config.toml
n_head = 9
d_mlp = 2304
vocab_size = 8192
norm_eps = 1e-05
rope_fraction = 0.5
qk_norm = false
attn_scale = 0.125
bias = "none"
tie_embeddings = true
init_std_qkv = 0.024
grad_clip = 2.0
decay_fraction = 0.255
final_lr_fraction = 0.0
seq_len = 1024
steps = 6872
MLP neurons of a small language model. Each row is named by its layer, matrix (down: output weights) and neuron, and shows model dimensions 16-207. Each number is 128 + 32 x the weight over its row's rms, rounded and kept within 0 to 255. Numbers have three digits each.
After each neuron's rows, "fires before" lists the tokens most often just after its 100 highest values on Wikipedia text that the model never trained on. A number after a token or word is its count.

L5.down955:103172098167105102117142117110131143128116113090146105129169105124084073135049148110160122130087110136129170105223100155101145139141100164138090138159144074154182174102080138144102110072120063113116150141111097133136131202137139162091194136196081060110107173112152115121102103126100172162142088098092151118131134156152132163125092118144082155112128191116048193096124171160125161061102118120161071141158157108134113121173135099170079121132165062099115103114099176182187129070151130157109154153128074147123113096143121126125163102160097170146182114177176089095137139087141098168
fires before: "=" 88

L5.down1276:083111078123157137156121103130101119114134197147114108128156128131105137177131126143128118124154084122117173118102131127133141130168117121147119119114103143109105131131160091136144072110119068072077163088137119154073120175167129157124044085116152182176164091106088138108160216148179147144140158151091088128171102163137142114160136126143148107219155077106103125063101123095140132097129109092117128124127156117157107173129134115112120140093070122110139184110144150143078094174117161102136110179135148121103170105154102133105082184153076103125127133040117113070125139181131163081
fires before: "=" 24, "\n" 22, "\n\n" 14

L5.down1243:138145162124180119111129163170125119103144116137139082090132116088139125136156131124118142145148185167061156173146196143138141204116156112133093119141192151128121152132121130135087068077137099082153159173110160161178144143152117160071102144061104050125153145127102161126178164093097145054093118114151143169152061129081131083130140130083168102155154118133141140119115139098165179088128121080105157084124126130163126136078136152133133076090152100137071174184126110125117082060113174139172162106147094097116118115091191145101184162100117070135122080132163144128073120082205051097
fires before: "=" 95

L7.down1302:156101136120135102102049142125109176152134150156134103123104081114144135146145143111210126106175157083115133156046138099147134113127103099114166166077134153169127093096094129139151144107062125151088109126116067116112136141146150104112123198156155126120089135189141112111136145106157115125153174185083151160145101096161131126048095148085105112128112154085121107101114125113174159061090169165127074091070114126113137104148123142194148174131144120119165181135109127133102161179146152180139189093128146186122088085121119119101101097163166147077173128188141168148149151133204115098
fires before: " (" 28, ")" 15, "′" 8, " mi" 5, " |" 5

L5.down1400:108086090102137146120153100049086195135149174107105098192186083125168119163088065124126156148140147146084163114079128146147054099149125121122113107093101131086137087167121124103124184181138126131169128147130106161143131165108131075160093091133160149156129107114126177145094122070116101111145162094183079095108085161099116068143164089137146129106149124098132105122066151136126121195152098107050144105114117158150168137115165109152113125124105119086090163114127099091123110083110112111124141157109113148106151138091182142110076181166149091104193084162125166134137150199129095135
fires before: "\n" 44, "\n\n" 30, "=" 7, " in" 4

L7.down375:128129069155121159111151120107058134125109148149091143129118093168129087101109082139114143174121180162114102147148127073194123099173181115107136130147114112176085153113123079174127195153091184129170084089159143159126069089133095152077125079134076138151124114072117117111125124115170132128176149141090088117183101071084143045133144118099080096170117118078148092185123145158087157117075150134094146138103112170096156101119095103108102116174141093149120101039065105172197098129157091101153133192131095169122201118139151106090118152115114118037123116116109078061108182103192081149
fires before: "|" 59, "  " 14, "-" 7

L5.down1273:044122141132116123075112125054130094170100096163142143151174164109148083091144141102113160143121095101072155168104155144116094117141135103161130083155100141066132126127099098103174113108139144143090155139130152121100107088132050094078179123128093120118145109103088127094127135189132141160107176120129173155132183111135153175183135133123088163103126134133130107203127128092116129172173164064158092169112068113165135137120120156120149103115120076121104190156099156122154114118089123066112105071128129171173107133145157111118167109171082115151182097118122126075129096142159194088
fires before: "=" 77, "  " 4

L7.down1307:082139160143160093187183071068059122138095160126166120091143099111119129149144125142149111048094159164156152140049078158128091159136112142104143170092060109171121155126098141162128172083174117120169120084170096075139119065142111095151194061170081097176138125144156118095178174127138119151121063105177148080062131113096128158120161155126113071161123123126104150094173153121178144115159179181113162139150124131126102107159111166095221104166165106148125076091119092091132094125150131178139100137158109123122132121171119132104151124141099121075126153104116079143091102236174138157
fires before: "-" 46, " by" 10

L5.down1909:138182178122129181110111145114163165091037165103088151122128127104123101129127118149158149073159139199179140180104091130131098093208122105096090105186118113106111121060093105127110163107128171166167129163123123114106129088099148102161135164102147124144137156112136133096110187130102125134117154180142158146092093067136142138206101096134178169128097143124141139129138114162113043140083098115154051124150118107087179140137158146116211121074146101135188135127144130131093088160175139118135144115133079110117083114106160107152137128129156139136154127130135103157124071121104099131
fires before: "s" 41, " of" 22, "t" 8, " the" 7, "," 4

L7.down1700:154084119113142085147134136125153117111095152142125119113154130079097160145084170136090144150144188121170124152163141112131123064181193145116103109097129117121120173102150128134141080120119120153094087142133133169152218150150219157120107124136102166161163138144109163090113086107066163100140191142148121127133138169048115122136124169125175061117177173123102114098190080130135141162097143069184122120188172093131147096062125191123141072103131132107130140100120181098145117144095146171143079116075192115145107110140164089126106154135095113093118145137130112074168163080135119095
fires before: "s" 36, " the" 15

L5.down2241:131149133090080110138122194153129164099134160160162128083162151144149148121115137123100105098168165193148110120145153121182114198173121160117124126134026187139193132065143174158108143131120143116142103132058166194105134148131151101111168146139116147143120160111114112158129140101136130127078134151125188133135144133186099123082132132154111163154134148101089087116126098140101072090124141123165108151164122187145176113145156129083124113116118197132126167100122164121172124132089139114105083126088133094051128155149163091050113130170145193102142075052183136158150133077180128108
fires before: "-" 33, "–" 13, ":" 4

L5.down297:069138106106162164132208145197127124135168147118134094088157124062143115135163117076133090145137079129088099139178115145187092079186161154078129095123081069189133224115099124158125098177060163153175143109166167130062039143140195111127155095118156128102079089146138077178120136062165167098116139133135081169148128137148106120126073151064099125127161110084154112155141142076158115084143140134139140192094147060138184080076132066179124093137201123038115122121136076057135141119127093143160156127116113142141120120077101161189109112109132108072040155115147064130085079077147130168
fires before: "=" 61, "\n\n" 5

L7.down251:214132117141119121128125102173137120097120161102112113166151125123098038142138118114116152169168120151116121112138148081140144066090126155077103134104146169142166191129125158187080195146129162160138117114157218102172079159118119095124119105127082138135116087171111144128086147132075109081150163202130162162110153159163072162122155143158121100181086142124138089155122199079153124201118170089121116100179176141132117095102156102187176118115087096084154081125089113048071119150127128099122095134086135144130143068140111081168153150103095157121115102155066116125157153179148058148
fires before: "s" 24, "ing" 15, "ed" 8, "d" 6

L5.down1715:124133141107112129096071096110156147119137091140085137084165101125181063071099133113157135145167140187148134163104096058119092105151132132190178093130116158187091134069096117126144112145153123136128162128149161099167074194106149120079150114100138141077124087113133166119092125058113066088096174141124080152089083089194117070125174144140098107114155130089079070098064074150130090050121182110154084210175141130114127185115171101140148131143066179109120105088123087117097130101098118051098125102136114084121183091109160063099128161121183061158154120179143117171091171144094163142
fires before: "s" 82

L7.down2284:152081130099155118162151114099101128101143143123169070117097100167136140115105213076127163171114106139206093099184147085093102108166118084133175198101071129143085155147124124114111120036111086135179141098164135139156089149146180115145144113101100169116114170109142128181153158144149141152120115148105080167112086179121095146134140147132078112113150172122138144128071080112096124169058092118089182146144103155099159104167122118186129129132169076121140145081153132115112112127111100168100140136150148117190085119140135095119148130103116093144124172086170089155186097150147090145
fires before: "," 19, "." 15, " of" 9, " in" 8, ")" 6

L7.down176:189105137082168123088113119155082117145103157091116091133194163098182141092076121137175116130112102195098144109118120141105139107146122143075087093088111125102169104173081134091105160132145137095166134096139107158165116137152117133084101133126155133146094125192116200155095101160137058082174128151169132150155160151158100161165156065131177108130122112143095126062094130071127151127136107102102091148127139104104144146123111060132104129103123109160156159049120090151089160138162157187089140129182117065150095131095110175177120110155082104134132120055171084112163127172112144116
fires before: "=" 62, "\n\n" 13, "ation" 4

L5.down1886:172086112135090137075124091113155159122149163155121152125124112128100105178152170171145105134097110092140065152128114137141113141100130192116149101129122103118101123124124120149117154142110144059131123183085076176165147145141094129150096121157133054106126096166137114103089142144129128176125062093166105165105142119166125119109069183112183149078143173194142096077137098123128142176135132179147119168153079139168077152142157096100120138133140115100161084126160055128100063138123129053130113146140172107088197188130127137090084116139103114114144149164168094102062151202147121138
fires before: "|" 31, "\n" 18, " |" 15, " 2" 5, "  " 5, "." 4

L5.down514:114121120168109111114143151126173118150144120109160112150118135095086116118115191139135174094167096115232163073170156156070134089184115167103123150117145160113115163106136186131138166082087148132111073114128107153066101099186113097107100148194104128115127164179171138167156127120120168093111100139101114149116112104185065071090195112148127143108170112160164121139134127165109095124197144125170128145162153162120095099105110135146081134165180072146134118137175118127145122105147118114132112153135098168203192113160157080080110124149137116127184114113120078149114172140103120086
fires before: " |" 44, " first" 9

L5.down1716:138104120078061105198102147107138087099053100104146103144124117138138207076171154088079122109079119105112148098184109155142133111125145094130148112135091116160137145098098155156149181102130154073102145184140117136103164152085081125119138154143122162112145099124102092203162097153159117142200078127128207138100109162081141128058113135140120164093133125041139105130164135127102118098070073107123086144138137121067121163146154145125124141109144133124174082165160079084089073094119152154141145078075139051070178138093116147150173068115175140096197149141174180142108121125091104101
fires before: " |" 22, "-" 15, "  " 8, " 2" 5

L5.down539:088173137111139152097171161155152102171112074112147065139052129133064091091118127150148157138109123083167085105088093135091140136063090173146108163139109180140111125072136066113210134118104181138145082156184135101150112094127147120151101134120132125096150138134122168178127185126138119144161129146113141067089109112102091112105125151175131117117157114105093094141150049159114126207201065111148191140107171094136110140058119144130146158106174124076141158106089133093153174129146149093139116128099132141134205097125108050158123119097137117127109171154160204125131128143145154094
fires before: "=" 99

L7.down1532:147095156139147157127118114171109119130177102146097155156134106135109125110163108144191150127160096092069077194166142088130144146158152131119175115121056194120065137094143143142139125105154153133083153128128062144081095130197109099178178086099146059168116113125107119121174064129112157162124156108123079130196115127118062168127123131113112091107112124081159119143115137247093165132177110056092199110070083106148123112142132143136086035150180137114125168156144126176094149115063143054105155108143133092156157170098165138119103085135059108116159151152162157142153139213121097076
fires before: "}" 68, ")" 10

L7.down1358:177207171146085148136139100124123119134161130171119172098114150095159205096171115124122107145093129105117142164108159095132094130134110114115139047094132185101145103136110099128125070087131150089096135132119165148161145119043064122139061150086117112148083125144123142165185091167097097074122115112154119145122124100159111092118133159091122143156070216140091122140104095122146132143108168126142171071092090160102095202095137130154132200083103176090116151200159114109175180165166099127043078186135125128127166160139151129164129152141165138140068083112170121105188123073123068111
fires before: " with" 46, "s" 6, " the" 6, "," 5, "ed" 5

L5.down2025:138069153183149104101144135123160160081088182175135089110105072065131086190121125142177066099097157125082176070156142140159151169147109136120168102110119162141171146132116125174107130196113112132149075139115139152126129116096111168061111097139089077102126115116129068116131094133164129106174162149158144095149194159109142143115071089147144182086130134106169072084131106140071103160114163148098101097134106162098164082075143118147137124101078145189099147076145098128121154159191107113127115140117157146155129131140093142164126085118088137078093152124174112131183127169104198144
fires before: "on" 24, "=" 13, "\n" 9, "\n\n" 8

L7.down899:121159183134109125078070113128117145111097079077155159131137196125118096086130142141178143068119099139080129092142128171109202051100116138148085102107136167187158187058148096158139145163099177108103075104167120140112124113170147132135077102131184142122126117189128164137162105170091181114145112138107145069166120142141119132127106157102150139123094099178159153097112118179087146130159093112144126095118087107134158138130113094127198170127167119121158150089136120150132139126124180147134110102090112124153128069075119140125142122189086128163180106087157103117141106212149116079
fires before: "s" 22, "ing" 12, "ed" 8, "es" 6, " to" 4, "ted" 4

L5.down1206:077117132066117191091114134141066168146117111066124049141125112161097170101146085153059086171136116141182117171105116109128133101153121122155099147111118143148112101081182182147160071122120098096088092226181108149159133136163051129087096151082198125121122162142125140152140142121159222173174133125152119185102134125151151105135113141170120121109097127107182198143210149135132112110144182107171126130142162089094092106091122127153064065136094098126169140137142146149155145133133138141125157159159136077142083156140113167106192122112099129167141175138086173155120085099116127137
fires before: "-" 71, "|" 17

L7.down1179:130092136062104110084081078147113156081065040159108142080117152077106106128098123106117086142091060142122106074109114144164114070117095158093172101104128142192106143113130133088148097088173095115119140076093138112123155101144136073127133115132150134125166139134171093135118182088132152190133102122079165154122159140101126153128133085148129160144109107157153136153164137074155134080155143120105126155152082089108152118129164123132179107155140142124164110117106094094095133167123033116135104118103098120127127140152210158100054073133189132094117143141103171133160122095101107079
fires before: "s" 68, "d" 6

L7.down813:111160149145173133115087131170104099076103135106153172156120140075081092084082093114106128118126129189120141129165148113115125105156101136165089100133085188135142148132133118137181120130163073127092071172109125168097098178141072118145115125136045116145155129113139188108094118112141128133098127136140136132103181213111115148155152137076176126099137120030246116115077103102150130185111094128052102172125064103128147179110178096088110116134155099129104115171157154187136186131155097095101179114138171153147123054156164137149118128153138170124132119124192102167098132172096091185
fires before: " as" 73, "." 4

L7.down119:064165120149112133083101123159094177104141109148091129112095142115137132122118204125084118122145185158150131043096131135075143173079130146125145209128095145178111179113173127106158108169145139136161144105154138101087138151120154049129112113142113065097125135114120088160110100108127106137151110101119126135134131100122181129088131170115177115156082147148146161118127129100141090096108118180087112136140141176058126138079180120129118130097132136179065141160097180129100129073110131211124193111150070170091173111128141110114114180132081118084122068122096146114088149219171091147
fires before: "ed" 27, "d" 18, "ing" 16, "s" 7, "ment" 7

L5.down1546:129103118119147113140104138172162157082082145126124183203162100184101142116167195160191146106081091157088091103132178141138129159116141115182169123110084126066097164136087172107103163137172167097146172163185172193110105136108125137138173146155164085117060128110059072137161133154099124133144105091129147140105162072125139114140141128137165160096042138090086107150143107088111141135104077112072180149090144157143149153121121111173155142135095102064135170058163098121111155139123068177114124078110138108179126046148106092096151161128099162135150113148136101140106172122090141145
fires before: "=" 68

L7.down325:154095075111079121161139146097164150060179128131139135130130157130111134136180176115128103154083071140129118096137164023184129104130204140139141167071097167147090145138144085148121142135088130108139119080132092144145125139178106177187121106192123130160133140147152146087101116101120142118130132141130075131135078164124131137176126072114092134179102195098117169180144166146111087138109096126055149124094072092047095134106137101113112144094072112149156121100135181109143115118139147146114121109138070037148161159128127117098108157154095094124083093178109129120116177213145202089
fires before: " |" 32, "  " 7, " place" 7, " first" 6, "–" 4, " third" 4

L7.down652:099115156148162179163144059089056113153117106123081176170151126132136167148140119081123123180149102049157115127172173139141115112119081111099147143105091081174118173130145099122106103141100110089113105159047141134061210142140144134235112130168156113139119072096135124152164081148169120071133109166132090099161124151076178110084118097120159104179134102119199125086173156151179139099151150127098152061085143168063112145088149108109111133121134083146146129126130144168171139145109195130097096173190131139165105188103143112133209185117119130166157141143130157135157131210121152178
fires before: "s" 49, "es" 5

L7.down2087:102088147135103114156154142145102080109127106165144146148165103142162142160151161160118120122126105137145102094095180104177130109156135122098129132093096094129122100099144074122111151074138113135108139102150145188143066127128150118106085133119180155108178138150177115082129140170116084138170145105112142119127116080114103128143150067126105102097142090069143125101092133096108083214164138134092135105127136102133184149167109153131158131150148121045184110104088152136180154112190136112069102137122108126103147078121135060125084179156130074165138111157119147087149152168123117134
fires before: "." 46, "é" 4

L5.down402:127149170114174159202121190154113081156125110101151097161132121125141119137119081172133091127112133158180101119154130140151199134170135131097068169135132141178056053148152128133147122138126146184074161109104107147115190113133129085119200111105139158126135102093071072109169126125163101085150132119147132184127190119050148082073059163104158152141074121132127093164127129122158090112103171127110137087085119092122105152139075133085073118085133171143129171143125088166185168127059154119139072130119118094099105128146155162087099092156101143142124089150099091172054078152136124111
fires before: "=" 89

L7.down1612:121096110144168126152139115131109102176157117136129132178104123187096093051153129127129070137131130130135075065136095202140111122142199110116127156118225037099085144116154128090104097117123118111161070119102129150100166116124096129114106162095089135074143127069149108122101069104082148132140087141175107112160115089138126146116122216141113120119092124084118121142116143103160186088135108138121160142155107145107139133076166061154134168102074150202113094113122136111135116137135115094114157159130134136120135167127154111156124112116112129146199103136159058157117123096165118131
fires before: "0" 11, "5" 11, "6" 9, "1" 8, "8" 8, "3" 7

L5.down1983:126119128193148116102109122099111209167098123124126122130132136102156144135173147102134063146109101081137097096106125118138110111110146125131141086162113119187117113108072075075057172089092082094122145160161111151135126086140090228145123177154123092140134071125119111171114091087124112112090182118123125131161157156130173131080098147134170140169119124086170174161160156148108158133105096105125163109127128093096178098113087121157132128107101205153126160133132118119092113112099136130085216178227110155106152175145156126104071163106196155103144118120112143123124126171118151152
fires before: "-" 100

L7.down825:142117125160125129156154109091089123164114210077112114066126137095132110152160146156120135130135142071176108085121122185195121138149123092114197164133186100137139140095072074120109119161123130166146108153140115109076101141133203121092123131154091161143140102094100147102114186121120120063103181084159150150148103117131146140129082122117203073103134074117121089116130128097118087159138202107114109054119156144117054117149115143160110137126097130057102171148172156104118100118168130170171096189127142149137137138122123160074135092146164099152160082127166094122087082121172142108
fires before: " of" 49, " to" 6

L5.down1565:093147086153000133141104127101147156129144105135139131118119130120090172150099087081167116116094094133140147101106144122155113135160091158111165152181098159091085089138176153139144109065142113138162097170080093161143141139106135146135118113120109152086107146108131177132117138134114139076148151198129098121091142139123185137139151104156127122107127186117161061114125141115072168089157189161113140109149130102090148183141134132108090105159121154106191073096136145099103099130141134046180131116102124130148123124142136110155143087109172118146144130141102100109118125142067144120
fires before: "=" 84